Weights of a small transformer language model: MLP 768 GELU, 6611 steps.
MLP neurons of a small language model. Each row is named by its layer, matrix (up: input weights) and neuron, and shows model dimensions 16-143. Each number is 128 + 24 x the weight over its row's rms, rounded and kept within 0 to 255.
Before each neuron's rows, "fires after" lists the tokens most often just before its 100 highest values on Wikipedia text that the model never trained on.

fires after: " f", " l", " F", " d", " D"
L11.up619 [148 143 110 170 183 174 159  69 118 143 137 137 116 137 125 152 151  99 124 131 150 136 100  98  73 121 125  75 180  95 128 160 118 138 165 106 118  98 135 128 137 123 147 150 132 129 126 174  79 116 168 145 103 124 149 109 128 116 102 188 153 135 114 133 134 175 114 143 122 153 115 180 126 138 130 114 126 122 127  92 147 129 100  99 134 112 157 117 128 143 164  82 167 138 107 120 152 121 146 130 113 160 119 135 138 112 125 131 145 116  85 116 139 131 181  99 121 115 133 169 160 126 133 141 155 127 118 119]

fires after: " C", " ph", "oc", "ric", "y"
L12.up164 [101 109 113 150 135 139 152 149 143 137 121 133 135 143 121 172 165 148 153 117 180 145 105 129 119  99 155 137 163 114 181 104 145 145 181  87 103 161 118  94  77 155 137  89  77 133 153 157  99 118  92  81 101 145 138 107 158 125  97 136 122 154 138 145 107 151  97 148 157  99 105 114 108 103 133 169 148 104 166 148 115  97 112 132 122 113 148 131 168 119 144 137 161 122 101 148 138 124 139 124 115 138 109 135  94 173 125 133 148 155 133 114  68 109  94 139 139 155 123 149 120 128 111 157 170 117 140 169]

fires after: " F", " f", " N", " G", " c"
L13.up26 [145 135 138  99 151 133 174  83 115 128  86 146 141 132 103 121 151 150 146 142 155 116 137 132 120 120 158  98 141 170 152 151 143 166 125 132 136  88 141 111 134  90 108 162 157 153 103 126  80 102 117 150 150 108 115 105  92 161  71 163 154 137 143 159 115 138 111  94 105  96 112 189 112 157 124 109 121 100 134 118 110 114 111 145  90 120 185 138 123 125 118  95 104 135 149 160 142 110 144 120 117 170 107 152 165 102 150 118 168  94 131 137 116 122 153 170 103 122 138 110 129 166 128 152 139 133 117 143]

fires after: " w", " sh", " b", "r", " m"
L6.up486 [126 156  63 111 168 167 109  77 124 119 123 171 168 114 109 126 137 125  82 166 119 119 127 122  93 121 133 134 125 134  97 170 118 154 136 102 145 107 152 168 127 143 104 122 146 114 139  87 129 169 129 147 134 127 107 132  84 106 131 103 138 112 159 100 117  94 111 136 144 134 148 120 115 165 139 126 141 110 112 118 164 124 104 130 144  79 117 108 133 139 149 141  93 116 126 103 147 125 146 149 110 146 142 180 124 112 113 153 179 157  89 120 148 135 140 112 157 105  92 121 152 156 135 106  95 186 158 113]

fires after: "\n", ")\n", "-", " (", " comp", " V"
L6.up454 [160 155 100 122 144 155 185 105 175 134 111 167 119 184 135 154 130 129 136  86 115  93 106  93 134 102 135 113 110 119 101 141 140 162 134  49 140 118 134 138 152 126 151 146 121  95 121 145  91 141 109 122 122 158 147 152 122 143 129  91 115 157 174 135 104 152 110 124 117 123 157 140  78 109 107 171 139 113 149 128 126 186  93 125 130 143 149 100 186 129 148 132 128 152 135 136 137 141 114 131 122 107 110 145 136  91 132  92 107 112 163  96  90 135 137 113 134 141 106  94 145 113 142 152 138 131 171 124]

fires after: " B", "ath", " G", " Car", "G", "ig"
L11.up718 [100 149 121 120 137 148 147 119 109 127 153 138 160 149 103 148 104 163 138 110 114 110 113 179  99 135 146 145  93 136  87 138 170 159 160 112 128 110 160 160  82  88 147 112 190  89 109 133 122 159 136 106 149 136  86 104 149 106 139 157 132 128 138 144 162 104 101 151 154 125 124 147 141 128 113 166 127  98 109 161 152 107 105 184 122 139 190 119  91 130 159  97 164 115 120  93 143 113  61 134 141 133  97 112 110 153  93  97 159 150 126 156 108 104 156 117 151 141 152 104 113 119 129 143 173 148 131 126]

fires after: " w", " h", " s", " W", " sp", " Off"
L6.up686 [139 130 116 119 167 143  99  74 147  70 100 137 120 131 139 106 150 110 125 133 160 138 112 183  87 124  96 115 134 118 112 145 135 167 155 131 124 116 163 156 151 139 166 127 103 136 123 138 102 103 167 133 144 148 130 164 131 121 170 130 129 137 132 131 135 141 120 144 145 120 142 104 109 130 160 167 152 105  89 122 146 156  86 106  87 102 129 143 126 134 132 140 143  73 167 121 146 104 131 137 128 130 114 150 126 161 100 140 113  99 114 154 141 120 153 160 105 135 128 128 149  70 149  97 127 174 137 115]

fires after: " Re", " R", " re", " be", " l", " o"
L10.up582 [159 150 109 122 210 183 174  97  99 164 138 116 142  81 128 136 105 158 183  96 142 127 151 132  82  99  88 119 124 117 140 145 120  90 144 102 119  95 119 163 103 142 164 147 129 132 131 137 133 113 107 129 104 144 143 118 126 150  92 130 111 158 174 124 133 171 112 123  87 162 138 160 155 131 134 110 156 130  85 114 135 100 158 160 137  95 174 146 172 141 127 106 124 141 150 138 166 132 136 113 136 125 118  97 152 119 164 119 130 109  72 126 154 136 175 186 114 102 140 121 160 136 119 131 132 131 142 135]

fires after: " ", ",", " (", "1", "."
L12.up122 [133 105 107  87 186 172 164 132  86  94 133 121 134  87 123 125 117 124 147 113 117 114 130 146 163 106 101 147 144 159 119 116 113 130 138  39 141 133 158 139 124 190 125 126 147 128 122 113 122 161 110 144  95 156 137 117 114 111 166 101  77 136 144 117 128 105 109 139 138 144 117 112  98 126 141 118 160 121 147 176 131 144 118 153 112  90 130 110 142  94 123 111 170 104 145 157 100 120 116 145  95  85  54 183 126 110 108 123 155 137 137 154 129 103 112 151 155 111 111 123 120 103 129 150 156 140 100 115]

fires after: " h", "h", " H", "z", " j"
L10.up570 [148 145 136 142 173 140 133 111 131 128 133 128 126 118 121 104  93 114 108 134 145 169 121 133  92 128 105  95 132 149 133 144 135 160  94  79 119 140 106 126 143 137 105 123 146 142 150  98 114  88 119 157 117 128 102 132 130  96 124 133 104 128 141 142  77 109 118 126 107  91 100 136  90 121 119  99  93  96 127 136 202 108 111 140 100  94 135  79 112 108 140  92 132 152  95 147 132 132 156 175 124 138 126 157 113 128 158 143 110  99 138 169 135 122 169 140 131 139  70 150 168 142 110 119 146 153  87 202]

fires after: ",", " s", " sub", " (", " m"
L9.up81 [154 119 121 133 187 147 151 126 115  61 103 146 153 102 119 109 106 171 133 116 134 145 183 132 108 154 168 115 164 180 135 127 111 131 109 110 159 131 121 141 165 151 152 105 135 119 130 121 135 162 142 147 167 122 135 140 134 155 101 169 133 148 113 130 147  93 110 133  80 108 129 131 186 119 148 136  93 143 129 114 114 124 136 145 125  78 129 126 158 150 190  84 117 126  92 123  97 119 131 127 109  76  97 154 145 122 123 127 176  89 150 118 121  93 132 155 113 115  87 126 191 125 125 107 135 106 104 183]

fires after: " to", " N", "ag", "ig", "enn", "ic"
L12.up482 [131 167 136 138 120 108  99 105 142 147 122 145 149 147 135 142 117 130  71  76 113 123 110 158 162  72 167 139 203 165  81 125 156 112 144 104 125 115 106 107 122  98 118 153 126 128 153 167  72 126 160 121 134 157 105 142 132 128  79 130 142 157 132 142  95  78 119 100 127 119 136 185 121 111 128 124 109 132 189 146 122  82  87 127  97 159 185  98 154 134 145 101 133 137 125 157 119 138 102 197 154 151 113 143 113 156 128 101 101 149 142 153  98 116 143 132 120 146 139 110 141 149 145 159 143 138 111 151]

fires after: " m", " f", " w", " me", "m", " sp"
L13.up614 [128 144 116 120 198 133 108  84 147 108 114 105 125 109 146 111  96 156 107 122 154 152 135 139 114  87 113  98 138 115 132 111 138 187 164 127 138 139 187 120 150 141 141 125 122 100 139 126 103 116 185 104 158  97 153 138 119 182 133 105  97 132 135 158 107 124 112 152 151 110 105 123 110 142 109  97 163 102 124  84 150 100  74 110 125  88 109 104 154 138 164 137 139 111  90 136 140 145 119 163 112 104 153 117 117 103 123 139 169 120 149 139 119  97 140 136 122 155 111 131 131 183 116  92 140 178 113 119]

fires after: "g", "ch", "ag", "ig", "l", " cl"
L11.up701 [101 161 123 147  93 127 102  81 129 149 102 155 134 114 143 139  78 102 131 113 165 121 124 170 153  96 143 118 146 114  95 125 128 118 152  97 113 119 135 154 110 100 161 134 106 144 174 151 127 103 155 124  79 147 125 169 137 104 109  96 127 132 168 118 111 120 122 138 126 129  81 144 146 137 134 150  97 109 166 118 164  84 105 137 151 123 143 128 134 126 122 127 101 158 176 128 158 145 126 146 138  34 138 119  79 140 114 147 146 112 112 164 101  71 108 172 109 136 144 156 144 157 122 120 169 155 150 131]

fires after: "\n", ")\n", ".\n"
L5.up645 [159 123  87 141 127 131 129 129 141 119 103 130 144 159 150 166 107 166 119 151 131 146 126 159  87 107 102  76 107 168 151 159 113 168 140 149 120 167 154 133 110 117 165 142 167 103 154 144 120 148  86  83 118 157 152 122 110 137 136 105  89 150 150 116 113 159  68 127 168 126 169 156 135 145 131 156 118  73 155 114 152 121  93 118 125 126 150 107 161 150 171 121 185 129 149 141 139 132 103 151  97 149 132 120 135 137 110 107 118 119 120 111 120 100 153 165 148 138  98 111 106 117 112 163 146 129 135 157]

fires after: ",", " August", "°N"
L9.up665 [176 108 123 125 158 140 127 114 123 139 142 134 174 155 114 105  83 107 111 114 128 189 111 160 134 165 119 123 171 126 130 113 111 121 140  56 139 120 160 139 104  89 163 138 138  89 109 137  86 149 128 112 128 128 150 140 118 148 130 149  87 124 136 130 126 121  99 132 124 103 129 129 104 166 172 143 156 121 151 142  99 104 144 119 130 136 115 113 101  86 121 126 152  77 168 117 134 131 146 129 141  84 119 159 108 155 118 146 162 130 126 188  90  77 116 137 116 134 102 135 164 130  97 182 114 111 122 135]

fires after: " P", " p", " D", "F", "P"
L9.up218 [163 121 116 102 103 122 170 110 132  95 157 137 141 113 137 109 101 154 118 135 111 134 107 106 109 113 118  87 140 104 124 127 148 129 132 129  96 109 147 158 144 133 109 150 120 156 108 137 127 159 151  81 145 130 163 161 133 149  95  83  93 162 117 109 132 115 114 142 138 163 148 173 103 129 112 137 127 137 146 119 153 110 107 136 127  80 166 123 155 124 104  88 115 127 135 106 126 125  91 186  93 173 147 155 146 115 155 135 111 134 149 121 135 152 177 175  99  88 147  88 171 104 181  97 134 182 109 113]

fires after: " G", " C", " c", " H", " N"
L13.up560 [155  93 126 154 131 110 118 140 124 108 117 148 172 131 103 117 149 112 143 160 110 119  95 107 127 101 141 106 147 106 112 133 140 185 105 135 128  85 152 108 112 150 133 170 118 140 156 114  99  97 111 105  97 137 168  89 118 150  89 119 129 140 132 136 112 138 127 137 120 134 125 184 115 105 180 144 133  86 150 114 109  76  98 121 113 104 110 131 122 100 104 116 131 148 129 126 155  92 111 153 113 114  84 129  86 187 168 120 139 121 137 143 131 143 178 164 125 120 126 125 142 169 100 146 130 184 111 144]

fires after: " b", " w", " l", " t", " B"
L9.up65 [154 128  71  85 162 126 139 105 149 107 114 160 158 108 120 121 110 161 103 103 157 125 146 141 137 122 137 126 156 138 107 186 125 136 126 151 121 150 122 124  93 128 106 123 109 102 123 128  58 122 133 113 107 152 143 101 136 128 151  94 148 117 142 134 145 150 129 137 112 114 173 144 114 156 143 145 157  82  92 116 122 177 109 132 108 110 127 117  98 139  92  80 135 103 124 118 141 120 157 168 126 161 123 141 137 159 104 154 157 137  79 124 129 165 160 119 173 118  99 130 103 102 131 113 107 194  82 121]

fires after: " w", " W", "ough", "W", "w"
L6.up738 [125 127 108 123 179  73 104 111 105 159 120 102 131 154 116 103 133 131  58 124  94 136 135 194  95 119 124 120 163  78 132 129 139  94 151 147 165 104 151 168 104 137 141 142 153 126 150 119 150 153 132 153 104 137 143 123 104 144 145 151 135 124 115 133 144 139 118 132 162 129 193 133 153 151 176 109 119 131 138 135 130 141 103 103  90  98 137 124 127 129  94 121  99  99 178 122 137 150 122 117 127 126 126 147 118 126  69 156 134 110 126 108  80 115 116 136 117 111 126 140 112  82 151 144 121 136 149 133]

fires after: "-", "\n", " ", " a", ")\n"
L9.up712 [136 167  95 149 141 129 152 102 157 114 152 128 125 162 131 140 141 105 116  76 127 109 134 135  91  95 137  98 136 116 124 149 125 127 147 120 146 133 129 153 129 143 123 118 124 144 164 122  87 147  95 121 134 153 174 149 114 137 107  93 126 151 161 146  65 160 105 148 133 130 185 163 127 128 105 159 148 134 113 141 113 165  98 114 121 110 122 129 158 107 169 119 147 187  81 144 134 144 105 145 118 100 104  96 128  83 119  91 100  74  82 124 138 108 133 120 145 130 136 159 141 133 154 132 114 117 150 147]

fires after: " v", " d", " l", " rel", " L", " em"
L6.up418 [117 142  99 120 157 180 152 131 126 201 124 139 109  95 107 134 141 149  82  92 134 106 118 107  89 124 115 111 132 167 176 107 121  82 141 102 121 126 108 180 143 108 117 122 164 121 158 131  90 164 142 121 106 122  99 121 108 124 141 129 116 146 198 111 140 147 113 155 128 127 145 132 122 158  79 126 115  91 165  69 124 103 123  97 156 124 135  94 143 160 187 136 132 101 118 162 127 145 113 152 122 100 141 137 126 126 156 140 113 128 131 152 113 116 126 134 142 129 105 137 147 122 115 186 149 163 112 121]

fires after: "s", " s", " S", "-s", "S", " cons"
L12.up197 [159 156  42  80 172 132 157 121 114  94 163 141  89 125 136 145 133 125 135 126 155 170 121 117 103 105 132 116 132 134 166 160  99 172 125 172  86 114 118 114 108 152  98  92 125 167 140 118 120 156 106 136  92  97 104 130  82 149 116  99 107 149 126 144 131 133 107 122 128 144 146 118 173 120  87 124 140 112 138 128 147 134 173 160 131 117 162 147 157 120 116 160 153 130 131 123 112 132 147 162 124 123 136 103 130 127 128 115 109 127 128 164 140 147 130 134 171 112  99 116 129 132 173 134 157 183 142 113]

fires after: ",", " ex", ".", " cont", " cons", " eff"
L11.up219 [112 167 123  78 165 107 140 121 120 109 145 107 137  97 105 129 104 107 134 147 141 162 116 160 135 134 107 158 142 202 140 110 121 118 130  88 157 154 127 162 146 186 127 137 115  90 151 122  94 105 127  95 114 132 122 148 103 131 132 146 135 131 125 143 106  90 109 128 128 111 120 106 165  78 141 120 141  59 164 165 129 128 141 149 136 143 127 118 117  95 155 146 108 138 160 114  99 111 133 126 121  97 155 128 117 132 120  97 137 148 146 153 103 109 148 148 163 123 112 152 171 106 105 165 120 130  68 134]

fires after: "1", " T", " A", "3", "4", " N"
L11.up240 [151 142  99 140 168 155  99 116 147  92 144  88 112 172 140  89 123 107 142 123 137 111 129 113 106 130 150 154 110 128 140 161 125 160 116 117 156  84 131 154 107 172 116 149 141 141 106 117 104 134  72 120 108 132 112 120 126 112  96 122 112 157 131 180  79 179  99 116 128 115 167 148 136 104 121 134 144 147 138 115 116 124 130 164 114  73 147 119 121 152 128 137 155  99 121 151 158 111 140 100  88 110  97 159 131 117 104 120 159 107 119 111 139  95 171 139  87 151 135 137 110 132 126 165 115 115  68 157]

fires after: " m", " (", " sub", " s", " P", " \""
L6.up115 [129 147 121 109 181 149 149 136  82 116  95 156 141 136 171 115 134 198 120 117 100 134 141 118  95 133 146  68 113 133 127 152  82 166  93  70 175 140 137 144  98 186 122 120 136 132  97 124 149 168 135  97 102 151 110 151 105 159 118 145 121 172 128 153 143 143 104  97 114 133 174 158 121 105 173 187 136 156 125 105 152  96 111 145 158  63 114 102 134 137 145  96 149 121 112 167 155 156 120 139 118 143 121 100 133 133 137 101  94 151 147 123 113 117 146 146 138 129 105 118 109  93 124 126 102 149  93 150]

fires after: " W", " w", " Sh", " Th", " L", " B"
L5.up409 [145 116 114  99 185 131 130  94 132 138 116 103 187  58 156 145  79 135 112 155 112 147 105 127 106 145 131 119 105  92  90 157 123 145 129 143 130 121 155 142 130 103 142 116 151 110 122  86 153 119 119  74 107 118  91 134 151 102 152 138 148 141 134 146 159 130 116 143 148  56 146 146 100 163 121 125 125 107 131 181 106 127  89 135 120  99 125 121 158 150 146 101 140 104 117 167 161 129 122 116 101 131 109 137 103 124 123 136 140 121 102 154 155 115 156 140  97 136 138 138 135 108 124 165 120 147 136  88]

fires after: "amp", "un", "ur", "en", "our", " Man"
L12.up274 [147 124 150 126 161 107 147 131 142 153 128  90 151 171 107 118 139 144 158 101 146 142 140 170 108 127 136 127 191 109 144 114 131 125 120 167 156 132 141 148 126 121 134 154 108  76 148 194 150  99 124 112  83 113 109 156 104 136 163 105 163 135  92 116 164 110 135 143 167  97 175 124  93  66 135 172 169 116 189 107 129 148 144 141 147 111 157 120 137 170  99 109 137 155 131 119 147 144  96 137 133 104 144 105 127 136  89 119 143 113 103 103  98 102 122 155  90 111 116 147 128 100 133 137 128 134 143 140]

fires after: " F", ",", " f", "r"
L13.up242 [183 101 133  95 136 125 124 137 122 129 137  82 123  85 106 159  94 142  83 107 135 143 139 122 111 107 140 133 137 123 100 133 100 133 146 106 121 159 120 142 106  91 140 120 137  80 173 122 107 111 153 112 145 152 178 158 110 125 126 120 126 112 115 143 126 115 118 122 159  93 150 130 109 123 148 152 152 110 139 152 143 140 148 105 120 137 133 133 130 127 116 108 138 104 142 128 126 142 148 142 119  88  90 116 103 102 101 141 120  79 166 162  99  70 121 136 118 137 143 172 105  87  76 168 125 127 125 148]

fires after: " M", " h", " H", ".", " T"
L10.up157 [135 118  94 135 148 116 132 130 107 137 100 118 148 115 112 134 110 142 121 156 133 138 113 169 103 135 131 109 136 158 142 142 139 156  99 136 102 180 124 117 128 100 154 180 149 121 121 142 123 105 128 135 163 135  93 169 110 138 110  99 118 130 152 145 135 102 109  94  97 117 114 115 107  83 112 147 135 115 103 146 100  93 101 127  82 107 150 115 177 116 183 127 119 112 144 115 166 142 126 140 101 146 160 156 124 135 129 167 135 125 120  96 134 114 145 174 157 127 119 168 117 136  92 132  75 179 122 147]

fires after: " c", " C", " A", "C", " sy"
L12.up457 [140 136 119 122 160 100 141 114 126  94  87 133 123 155 108 145 110 135 105 128 128 148  99  88 141 132 119 151 103 138 136  97 154 169 141  99 141 135 133 127 140 146 131 141 135 150 110 120 150 139  87 109  97 107 127  96 128 166  88 114  89 126 147 123 113 137 105 101  73  95 117 157 103  61 127 179 136 128 130 106  96 117  91 175 127 134 114  82 147 118 167 125 151 141 117 141 107 122 119 115 103 152 122 131 108 165 115 161 151 147 175 153 108 158 185 117 123 143 146 110 138 133 115 119 173 131  87 161]

fires after: " C", " c", "oc", " was", "C", " An"
L11.up163 [123 167 110 150 107 139 178 143 147 109 126 147 117 122 135 145 128 160  87 126 140  99 148 112 113 106 112 136 157 149 100 139 147 129 139 122 146 120  90 187 123 132 140 121 132 125 147 153  70  97 110 134 137 108 138  82 133 110  72 132 124 177 159 171 153 147 120 138 118  79 103 133 129 102 114 198 148  97 123 134 133 107 113 106 117 125 130  93 120 168 127 182 190 130 112 125 156 119 121 153 119 108 125 134  81 166 102  96 133 129 137 153 140 129 123 156 112  97 118 124 150 158 116  96 158 137  89 164]

fires after: " c", " C", "C", "c", "-c"
L13.up141 [128 125 121 113 133 136 119 122 130 120 126 142 106 167 109 148 138 147 116 130 129 121 152 120  96 142 100 131 145 146 146 121 145 123 140  99 120 111  89 130 126 104 175 128 145 104 119 115 108  53 136 125 137 153 129 103  88 133  51  93 101 147 167 128 120 175 123 138 115  80 158 157 101  87 134 139 155 115 149 150 113 111 132  72  57 150 151 131  93 143 140  75 172 149 154 123 136 150 139 117 119 111 130 124 128 147 135 123 103 107 154  90 124 140 123 152 153 103 135 114 157 129 115 123 128 144 153 152]

fires after: " w", " W", " gr", " do", " b"
L5.up533 [169 142  82 129 158 106 115  88 135 148  99 131 153  97 133 144 129 142 103  90  88 130 131 142 106 158 136 119 146 105 111 154 130 140 204 136 141 157 134 126  80 137 127 135 131 119 122 118 201 113 139 128 123 136 115 136 134 120 133 143 127 127 155 134 121 141 117 162 122 143 132 121 100 117 129 139 115  81 130  99 138 142  64 109 157  94 121 118 140 108 124 153  96 155 150 136 154 131 118 110 118 137 144 135 140 157 103 175 118 149  86 193 112 142  98 150 193 116 113 121 108 119 143 158 130 159  96 107]

fires after: " th", " w", " up", " b", " t", " Th"
L10.up733 [122 162 110 107 172 143  95 157 120 128 106 151 167  99 150 135 167 106  76 121 159 177 120 124  97 134  94 138 152 114 108 143 108 134 113 184 148 118 128 127 111 165 131 103 159 155 110  90  97 114  90 145  78 134 107 116 117 170 135 125 115 108 130 150 113 159 116 131 116 142 147 117 148 138 108 133 199 132  87 138 128 147 134 115 105  90 147 124 133 139  90 159 147 160 110  90 119 117 149 170  72  99 129 181 159 187 139 126 137 121 110 150  95 145 158 141 151  99 145 155 138 123 110 125 105 177  93  92]

fires after: " s", " l", " h", " sh", "s"
L12.up131 [133 129  72 151 149 117 121 116 143 124 122 137 141  77 137 107  84 132 109 184 152 160 123 159  95  89 137  98 134 156 107 158 154 173 135 113 107 107 112 131 100 133 144 125 118 129 162 123 155 126 150 155 134 144 100 143 148 145  95 145 116 155 165 123 125 118 112 138 123 123 110 134 134 151 138 125 113 120 119 143 135 155  87 130 121  79 154 137 127  84 129 139 155 111 149 135 140  83 123 188 124 140 143 124 110  92 139 150 109 106 112 161 146 142 149 116 133 116  53 110 124 125 157 135 119 136 174 133]

fires after: " t", "em", " l", "eh", " th"
L13.up39 [143  97 122 142 171 183 130 114 139 120 124 135 121 100 167 145 119 123 108 152 155 116 139  98 119 129 125 119 163 107  84 181 148 112 159 151  91  86 154 120 120 131 151  87 127 144 122 127  90  97 133 123 132  72 155 103 116 127 153 159 131 159 154 165 106 140 107 119 140 159 142 133 158 158 128 147 123 116 115 117 144 104 120 144 141 137 110 125 165 143 141  98 138 117 131 111 170 110 153 122  84 126 130 113  85 170 155  69 170 118 112 127 138 142 171 148 135 160 104 159 184 153 111 125 125 212 105 114]

fires after: ",", " B", " Ch", " G", " Sw", " D"
L13.up706 [135 116 118 115 137 166 182 130 177 117 118  95 162 108  79 134 148 156 126 101 111 122 162 121  75 126 150  70 117 133  95 144 175 128 141 143 115 111 111 113  90 119 171 116 143 121 116 138 168 100 141  75  87 166 131 129 132 126  95 133 143 120 148 150 132 106 112 175 143 120 118 141  96 111 140 181 139  83 154 127 127 111 155 160 168 136 149 102 124 112 124 119 168 145 147 121 135 112 116 167 123 103 110 143 102 162 117 159 106 102 143 172  94 145 184 152 140 133 101 120 128 106 174 139 131 169 155 134]

fires after: ",", "200", "17", "18", "16"
L9.up176 [180 106 140  82 139 106 155 111 116 109 173 154 157 148 131  88 127 132 147  53 108 163 156 174 124 107 149 136 153 114  96 125 120 107  69 122 160 144 126 154 123 117 162 114 103 108 104 100 107 145 126  96 147 106 155  91 146 153 115  52  76 144 144 113 146  79 105 137 123 112 155 138 146 127 161 150 143 138 187 175 142 117 139 149  92 151 163 111  94 130 127 131 137 130 125 139 134 143 136 128 120 105 119 148 127 141 136 161 162  56 146 104  94 124 117 161 123 126 157 110 134 117 157 151  96 104  89 138]

fires after: ","
L9.up730 [139 126 145 104 134 112 174 153 133 118 123 107 182 118 119 129 128 151 142 111  84 150 154 181 131 149  88 137  94 161 135 165  96 169  83  74 126 138 133 111 132 123 142 134 103 128  89 122  75 168 111 114  92 129 132 106  87 132 134 135 117 131 127 133 133 144 107 110 110  99 163 132 120  90 174 129 146 120 142 158 109 107  95 160  95 128 142 106 134 137 168 146  93 112 162 118 103 138 130 120 119  80 125 109  97 176 160 103 122 101 106 146  88 117 136 128 145 104  95 139 166 140 157 181 178  97  83 190]

fires after: " t", " A", " T", "H"
L10.up350 [147 120  57 114 147 169 166 123 128 154 116 149 164 177 149 112 145 126 117 132 151 122 139 132 124 104 138 148 149 104 142 156  91 169  96 107 136 140 126 110 132 141  97 121 131 133 110 130 131 127 121 115 133 136  89  91 105 135 137 127 113 156 118 171 146 134 109 147 147 100 174 149 142 146 141 168 139 133 102 138 124 141 146 124 119  90 156 118 107  77 152 108 139 107  99 182 149 130 157 140  94 125 118 132 110 135  45 170 166 129  90 134 169 121 117 161 119 116 108 121 113 107 155 151 123 174 105 120]

fires after: " v", " L", " D", " of", " V", "°N"
L10.up277 [153 120 123 155 142 171 114 136 144  97 140 134 116 136 116 124  98 119 104  66 131 169 171 136 101 147  65 116 134  90 106 123 169 118 114 114 134 150 131 154 142 155 159 123 128 182 141 145  87 169 169 119 154 135 123  98  73 118 137 118 152 111 160 109 112 144 111 102 118 103 114 123 142 138 125 114 120 141 150 138 112 107 134 130 162 168 133 132 142 125 128 115 141 148 126 121 152 124  99 169 106 113  99  99 126 112 113 121 135 131  61 174 189 150 129  90 129 141 106 157 134 114 145 168 127 155 117 128]

fires after: " ", "|", " (", "\n", " \"", " De"
L9.up745 [137 156  99 137 159 136 169 101 119 128 120 114 124 198 123 155 108 161 118 132 128 164 130  91 135  73 122 125  98 141 154 145  96  93 118 135 143 155 156 166 143 135 132 141 131 114 122 127 143  98 148 167 123  96 161 124 107 167 107  90 111 142 148 144 121  92 105 141 133 123 160 137 132 104 148 136 166 110 135 125  98 131 114 149 182 152 116 137 133 155 158 139 156 114 115 199 150 128 131 157 122 126  95 146 121 126 111  88 113 143 143 128  99  80 147 122 127 133 168 134  99 110 171 158 115 102 163 105]

fires after: "ib", "P", " ob", "b", " p", "\n"
L12.up530 [127 108 118 106 123 124 175 109 114  91 112 136 155 106 121 122 101 140 142 144 115 115 127 151 129 158 153 126 146 129 111 141 134 128 119  77 170 146 142 145 161 115  95 133 114 109 100 123 127 173 127 153 112 125  95 120 137 115 134  73 119 189 132 116 181 131 120 125 111 117 143 179 142 153 123 118 144 137 105 128 151 127 101  98 159  77 197  75 151 117 112  93 126 107 148 148 164 115 117 131 111 120 103 184 126 132 120 151 111  79 142 127  83 121 152 144 152 132 146 119 139 138 167 144 157 137 102 139]

fires after: " H", " T", " h", " t", " G"
L6.up190 [108  84 107 122 139 128  74 112 101 142  95 167 144 153 121 111 106 127 123 161 146 111 148 147  86  95 110 122 131 129 100 116 126 187 129 141 133 124 154 146 152 146 126 140 151 125 142 116 163 118 132 126 169 147 151 121 143 119  98 118 120 161 137 118 116 131 119 153 109  31 124 122 116 157 129 166 164 128  96 161 120 104 140 140 126  25 109 127 130 111 198  91 115 130 149 138 166 132 119 103 128  98 129 122 110 136 114 155 152 164 175 133 123 138 133 124 123 125 125 154 147 162 142 121 134 139 149 124]

fires after: ",", ".", "%", "s"
L6.up469 [145 167 114 125 137 148 158 115  99 102 137  89 144  95 132 118 103 102 131 179 132 162 141 113 122 125 109 120 128 147  96 165  86 121 113 104 135 131 108 151 107  84 146 150 162 101 121 121 135 176  99 139 102 117 110 108  61 150 157  91 103 105 138 134 107 152 118  84  84 133 154 133 150 174 119 119 160 100 171 135 141 129  97 140 122 141 148 142 137 117 141 137 143  92 122 109 146  91 127 137 123  88 154 139 151 125 133 167 139  72 133 148  79  96 145 177 138 111 104 127 153 108 134 162 106 131 118 139]

fires after: " p", " s", " c", " d", " t"
L5.up278 [175 143  95  97 111 175 189  87 148 125 176 144 159 110 115 132 155 169 128 125 170 146 158 150  94 148  90  93 170 108 130 136 107 113 129  81 155 141 110 153 123 165 113 109 168 146 143 154  93  96 136 127 152 106 128 111 146 140 112 137 136 136 149 113 103  85 111 135 115 113 118 131 145 103 162 154 113 112 146 184 148 133 134 143 135 114 150 111 130 121 116  72 109 130 122 156 141 129 145 145 119 144 125 147 120  92 162 123 137 129 123 151 153 126 118 163 151 120 109 165 167 104 107 123 107 142 106 182]